Weights of a small transformer language model.
Architecture: LayerNorm before each block, learned positions, biases, tied embeddings.
Training: 303M tokens, 9247 steps.
MLP neurons of a small language model. Each row is named by its layer, matrix (up: input weights) and neuron, and shows model dimensions 64-191. Each number is 128 + 32 x the weight over its row's rms, rounded and kept within 0 to 255. Numbers have three digits each.
Before each neuron's rows, "fires on" lists the tokens most often at its 100 highest values on Wikipedia text that the model never trained on.

fires on: "ad"
L3.up139:074090126079178134129168112104163194140034107137128132156083104124083121143203124152140124152109153171111176164160101136113167141146128108152105159175110107124083053146110128111110090105152090142141085148196095163108154166125086151133119072153145149106109122100121149153156121175136098127210161135144131128114137113114108154153108083089110141101089185137071153106121113138133146119154

fires on: "ro", "o", "co", "lo", "io"
L4.up485:097133145152146111177130169043158137160129186135197178109146166088084184146170090091142127100132134125138165135132156137096147171114144115148197108095139126143104066078167151113153060164118144135126082141137141095059200175094099179128105087157107166114155119094096118120116181093139092102119106041095111100165105085063103180168161129149141155104075109174144133119143188125113152130135

fires on: "ric", "ock", " American", "oy", " call"
L3.up369:117111087114119149169153122134104140127193108098210150164130114078104101126119138153149183041183104124110143154172129122062121119107111122126171127131120126129161106133108127104131179175090132107127108145127098110154133151190086161097178110132118130118074127145124068099066255156168098132141167126098124087150100139182114142156092091147152104154118140124078132102187087143099115134133

fires on: " to", "After", " After", " after", "20", " hel"
L3.up401:089169111133139123137125086091132145166149104105151120130129136109119159122198150153067191163074111146092123139122150120091138122127200153059171103120062143062179103119110094136146145135115105196156165121157107095161096138138119127119160106143172090096133155115169123064046145144105102100135154118159159153107141200117183143170147132160157135080176151128102114121170072196091141072138

fires on: " ", "ur"
L5.up400:165053082174165134073130068122191163115129132121116110129144105075069073092186058110149096111138202126102125170146115239150127152106111124145179180170135105133155135152119158064122129152176127116129115124139137139104167161105101127142142109163154111144156097159103087088115090175114106092111093166094165127117144145130133136085117120124135112149122123117152126104177163149136145160130

fires on: "-", " ", " A"
L6.up111:117147095181128156135099107115142189127158046128109115112170076136067118129157151174111148132158162136100096195065185190135103199082092132125175158097117106123141167211140139111165124170126081129120082155113126100137140076131118086133124130186201160151152154199079108151137068106127103100153105081143093123125155119108092137121094124138126119137146154126109124155130152156095119130134

fires on: "or", " front", "ice", "y"
L4.up276:089127116094105063141124134129115138144140180157177194171157130112120133132149118144104124114121077087135130096116158124143142111106123138132090182115133151136114155087129120109113125081130149116114131118077166157156143087097156172104130118087085061152061147085134150168142151159089100134121159105137139170163153203115107083193089165177153091073197111129189149115107081107144170105128

fires on: " "
L3.up645:087131130139054131103022082119124157136139087112078146170124159183080091103144124143169152124159237151163153159104147171146146153118126234119145142108145091131114186162126049100095127173147098180110140110145157114105145155145131170124137126177156146174120154104140117115089090157110134090108149114142098119205152140118194122154148154143116113145101079064143117155154150095069111129132

fires on: "st", "m", "i", "w", "ly", "n"
L8.up410:103153167117118137146097110179152127156156108120089133126116078115175139134099059187158153121112142131120127163142137143137085132105168185136127156148128157138167163137074095089174123127091116095092110131132102128089127185124174163093142186114110213128113128101158134175098135144164159154052099159116151093128100155169110101093107089150123074148124128144099092165143150175163159132111

fires on: " and", ".", ",", " as", "/"
L8.up387:113146133098171127129077117116193163140136065146153153105108170185159125132119125154101142113062195122129074187111110104112063160077134174118134091108145120064175183128119078164160150185092103140107138108106146044064087095115149142145092156080112139117136141173155138154118119174167115134124130111084156177161098134186091135156134133154071132138152101131114177126097121120117140127133

fires on: " and", " of", " or", " &"
L4.up300:118156077107140184130095119159222193165121128127120142108123219145135139139136056121113153156124122140121106152140109118070092124126172140176093153120140119138112118159122059133172197127198173140118146134131081147166112159167172143114058152077104101156109138103134165089095146083109110113134156138112093129125205086135081143120164105167083129173142056102113099124156123055097133151092

fires on: "et", "ut", "ok", "al"
L10.up428:122231089118130095111147150159117100087118113109069137117130109159084141121152161135134118111115107159116143137193135106130140125151188125101135198129094126082097147130163175125145130133115159120109058095119084119153097118175106137116159180161129168159199112144107186136134131152081142095088114085127131164070201154123105181130126129140141104102166127093094106127079023171112151114106

fires on: " of", "ic", "ur", " and", " for", ","
L9.up344:079138118163136204101156155108149133154126146143120111102103178208147124118098117161132156036140171102199111213172114138114089163091165126136110113153089091140129162156179084163116130120135129125088143131131134104146144161106173150125108143100096137131125151125166128094066147162122120099090120061134180136147139077136132130141111102195188091183077085074141134183138115152186121144090

fires on: ".", " l", "h", " c", "–", " sh"
L10.up634:213181115128125132144145160144101102109139160084162110109084181086161164134105117146138152136200095125161137115105160124127114155089123146106132140098111124150152100083113167069118134144116145141175108049086097153151160113206015172129134112134129125169128115100134118113184097135098115092134101165076126097128099153107090164148162095065141168113061118116091180081150170105157152107094

fires on: " ", " v", "ov", " but"
L10.up117:134091108180100154088141073116118143160183099117168198163131108135148169129135152122113110152158081117080139135062130139102163075087127111127206200143078093155113129119147126161167137108114122096134102064139162171135113122155118115154109089135085150111178090092177113108128138126135148152142121043058155130139168094109122154165111111127137146157091120176127209135089085141206108111176

fires on: " H", " St", "st", "ur", "re", " De"
L6.up367:124149099145109207175169084085117126122166195154178169193153103131161128113085034097085178132160116130156127163146157095112188146206137134085141182171104134095166062095081153150200090138119121090091122108109127127139148119098149119108075169124152133057104152102113140092168045128134110095108126154158062104141104170192144120091120172112183112108100166143162085135107182166091129144097

fires on: "c", ".", "m", "f", "eb", "w"
L6.up32:120127116116149164114123146157171168149205114109107133176130074156119127112158115225119110143152203101170117105146106113156121134138108105136161092159127116141084148089094091122141117138091118094087146103116140170028094120039121128099171145157186127109140121197133109162130088106148115128114101111144099076164088157083177105097139108118105090151087084125091165167128204169158172160122

fires on: ")", ",", " |", " ", " was", " ("
L3.up105:088150104127126093074111082166106145104166172095152119138149151144154125165088127099105113073100151132188112085158118084166191140080042147067086134130128171145137148139151136135092165116139161149167160155093082123109134187122197142109124135172122125073112089166073123155198094161155109137141058149123115129066099125152195127135100086129142077180113112209132103117145103130106152174139

fires on: " ", ")", " (", "th"
L6.up752:126157140070103117110063120081094213091121152102143114101183089083144131141113115072139131094102145089161120079091141147121129155127101110164166078105133135160175136115148138148132139116171165155129107150058096165093158143106147132097120122112138117125136156134147120135141062105092105181151094124082141158142122109165143138060114115118121147188159162132109172157181135116084148084166

fires on: " term", "ock", "ram", " tri", " points", "ric"
L3.up719:148127164129133100166122135156143120168161075099154159130171098130117133084085143129097171084207089158095069127133182187109162124120149097106125128144158189118122125063089133159091157149093161179116144169113075094152122173167112147140146103117127088114068107071138067189166214113163178103140133103091095128097170082136103100129075158098109125169128125094186121160109119185111124066117

fires on: " |", " -", "/"
L9.up691:088118102165134098119154136103123162161135138121134109118166101173146096059107137161061120133118153149103122076115147133143160141039109149139204131123111143096161170122163115149113138188144082171128138164147201114129174152116144152132135117119136138121100100156131142067114079143079095112072125109107118117156083169148128151109111171138120154079163135180114095139137095091148061168123

fires on: "ro", " De", "o", "e", " de", "u"
L8.up125:152138104092201130155112083116111138132155178131137133114144137190088168166081139153177113152144158103124137128158141091152152193135149085163184109072129127149159090096142097136149153124090117109112108098141144144113182119148125169201098098144100109135166064152092079141165104141068118170098141056080104118122135140076161117137123141175107172105043103161156113134129120109101141096119

fires on: "19", "20", "–"
L9.up737:203171104130161095107097140156130086144124112132199084153127131131118205142117118150187122149169121121128126149146186150131108103175093135135155111098151164137124127138121146092142119122140069075182158115141059144170142091164123151145187104082106114146129126122145110096155104142129117171188148081126095141100170171107038129103146117174099093140110080114155131097133231076128120148117

fires on: " |", ".", " of", " and"
L6.up429:105119112123098059106103154101150193118153068119161127099130073141102077101169142160067163115137141170184095095126121085105155124106180217172119108119160142171135148165138049091138144170076123103123148140067156019095141109141160113179155147146129165105122127145138140100105093146112150120091117016106122112144188130108152144115117158142170114130127137141104113176139141117127221112113

fires on: "id", "ad", "ent", "ri", "it", "ep"
L8.up147:130140109174158093082137093116159126096101152174116097092116119148106161149143127197138201133115132168086099161168086092171134159082212159079094196129082110106073074170133141164104118119165091175082086100168115134131131123133118127126213146170126106127126127185121194144118126119134145147157149106113080086093160184125080138189108127102098162077128157151064176102103123144136145105112

fires on: "\"", " |", " by", "'"
L5.up128:111133082149122072081165153181076182104105126138188132144139128146117122100140114101104107085061155149092066179057132110134121118044165110129165138159160192091163121135129121168116157123112106096105228183132132104123143148145122144192108133115163093101084118082126092100178122110096128135133140107114168135135081154114125125135107102165127120181166091107134049109196080186165146096159

fires on: "it", " time"
L3.up114:111140119137117120202096141126132140111055110120154137106110172128112149113137134129178142133091079190113098122100120150159172104139132187145182096117120147105158103145075137092112151136136149197129142160091130223085156105158088128117068139165118132109158090125119111136155116053147117131115154108162097100143155180093141168209116082140116066094084115136132087147116186061139062131149

fires on: " time", " well", " most", " same", "en", "urn"
L8.up526:098198070108129123207088135092124136124159145120077134122063145112098227089139111109130159135076122111127114075104114100189133121112118168169154104113111103120102112098166058147136179111166151122139066124155103116115115161083133147080173113148117250090152104107113119116107132122120167115128153109162068101131157113134090129209116121180110150127092163162116097151105125094153098123069

fires on: "a", "ort", " following", "-e"
L6.up337:136148134108094083145204142165115129116134133162085069121129108120116124119133091092106107174140104161127129106129137103124080150148148139047117143155200179154131072135160132087149117180158104158078176089140085125145130047132169146127167132189128149081100082108142112124174061154120172060140109086119095095143195102146162136114136094158137095138137166189140146125101112089102108139084

fires on: "o", "ar", "or", " in", "ast"
L6.up101:096048143124161080128085119179168139138094122171155170058154151145154145137133082132088163139144122157148185155121119122149148149065149192130072114114090139135150078120116115121134087191138144134087098117178111108165069148138078130105155085140084136138123126094063088100146061101161117151132121113122082124092107063114140150173128110146132101156120182130079188157163101126128147131148

fires on: " ", " in", "ed", "ast", " single"
L9.up436:097071177125091114047090124107129165152060162177136194147105091093136138118112085117108180144119134123142123095178092125148125121135116102154095118069141145126184092130105182108147121153106052101158154124181107157179100123092134158146090087177150146185089093096106094119210145136164152143088157121147127140115110131120111088077114123151118104146073186096147197142113124150141152075136

fires on: "D", "ad", " bas", "ound"
L6.up171:142079156104091125169114107136076154141133120128134103147124073120164160172188126218100127091121134113124133153136113141069140152188170171163164105169121127105107059170124160155145150114112089175121124067154129138091156089118115112147155082160178196149105143127113136080116098130156112083124122174172120073200152111116145217086098066137119138120111088124138128158118137102051178135132

fires on: "ag", "e", "in", "et", "il", "al"
L5.up537:072182148083124107105131133157137080120125105145099113149099157158089095124124139102130163161112134118140145114138150130187149115073133141110143099092125132139122137098151129161112118105098152129160090169095149082124081102180108114143150094147172129091125148115086146145137186159094153169102140101124135133121196162086152151047182122126104105198130118148097080183090087138137133124111

fires on: "age", "sk", "ance", "ility", "ity", "ice"
L4.up463:102165191150140107143144131100102137114169130164146171136142121124090119164092141152131156130109183129106094099117137201120125086114146184110109149182101166166095136088087199124086136123143168145099178134089106113156118134115110122083158172078143087096119130187141130153161113137185163093115116104154113099174128121078084109150188156093138142139147078117083077089071185084109115187110

fires on: " ", "19", " |", "%", " and", " a"
L8.up256:163094100107105129094103119077141123146114127148218113116169134122068163090091140208110141179170066162068091148137155175131124122096117186171137123083225159131104141130054106115134187101123081124158158147136097117046178111149182132122181107134090124108151134080132161171143070134132138087099203136106117117130109120104122152153109128188166097176106119146140126134101134113155181171112

fires on: " ", " an", "enn", "ab"
L9.up217:124144122155123107183158141177134177180111053154143184117170070087141125121116128159145115104126121161117087146063112133084133100139102154139146140147118091126118124135114163086054139151207133135129104164102059130146137078114154108088146140128215177104145142111153150115054105152123116090127065052123116053128171120130086094163106100155102158155103142172111163174112111163176125122135

fires on: " dec", "After", "ight", " before", " After", " following"
L3.up684:079115135133100117179116162063072110115166109152119114131111099146088141131151188094124149143130107161070154152103156161160141148135201157079140128084118165118188082144126160077092160159131105188109127141139156105217136145126095095106167119101147151127156118130173170090127123105185106148144173135163110109140144139132122108137145067141142192125108199142080089060073104075116135118116

fires on: "or", "on", "ut", " St", "if"
L4.up419:196109099136150151100104154143175141156111103163121200166067148135061161101117094131144147108070152051208137157142145077136168162141137191196139134099077111163165145179154095179151114184155091142105155120163109159160164103152150124063147104120132177083126135137112089127140055121178129134131146112136111145107102128124119131145136139133109127104049115139130124123150097143087119135187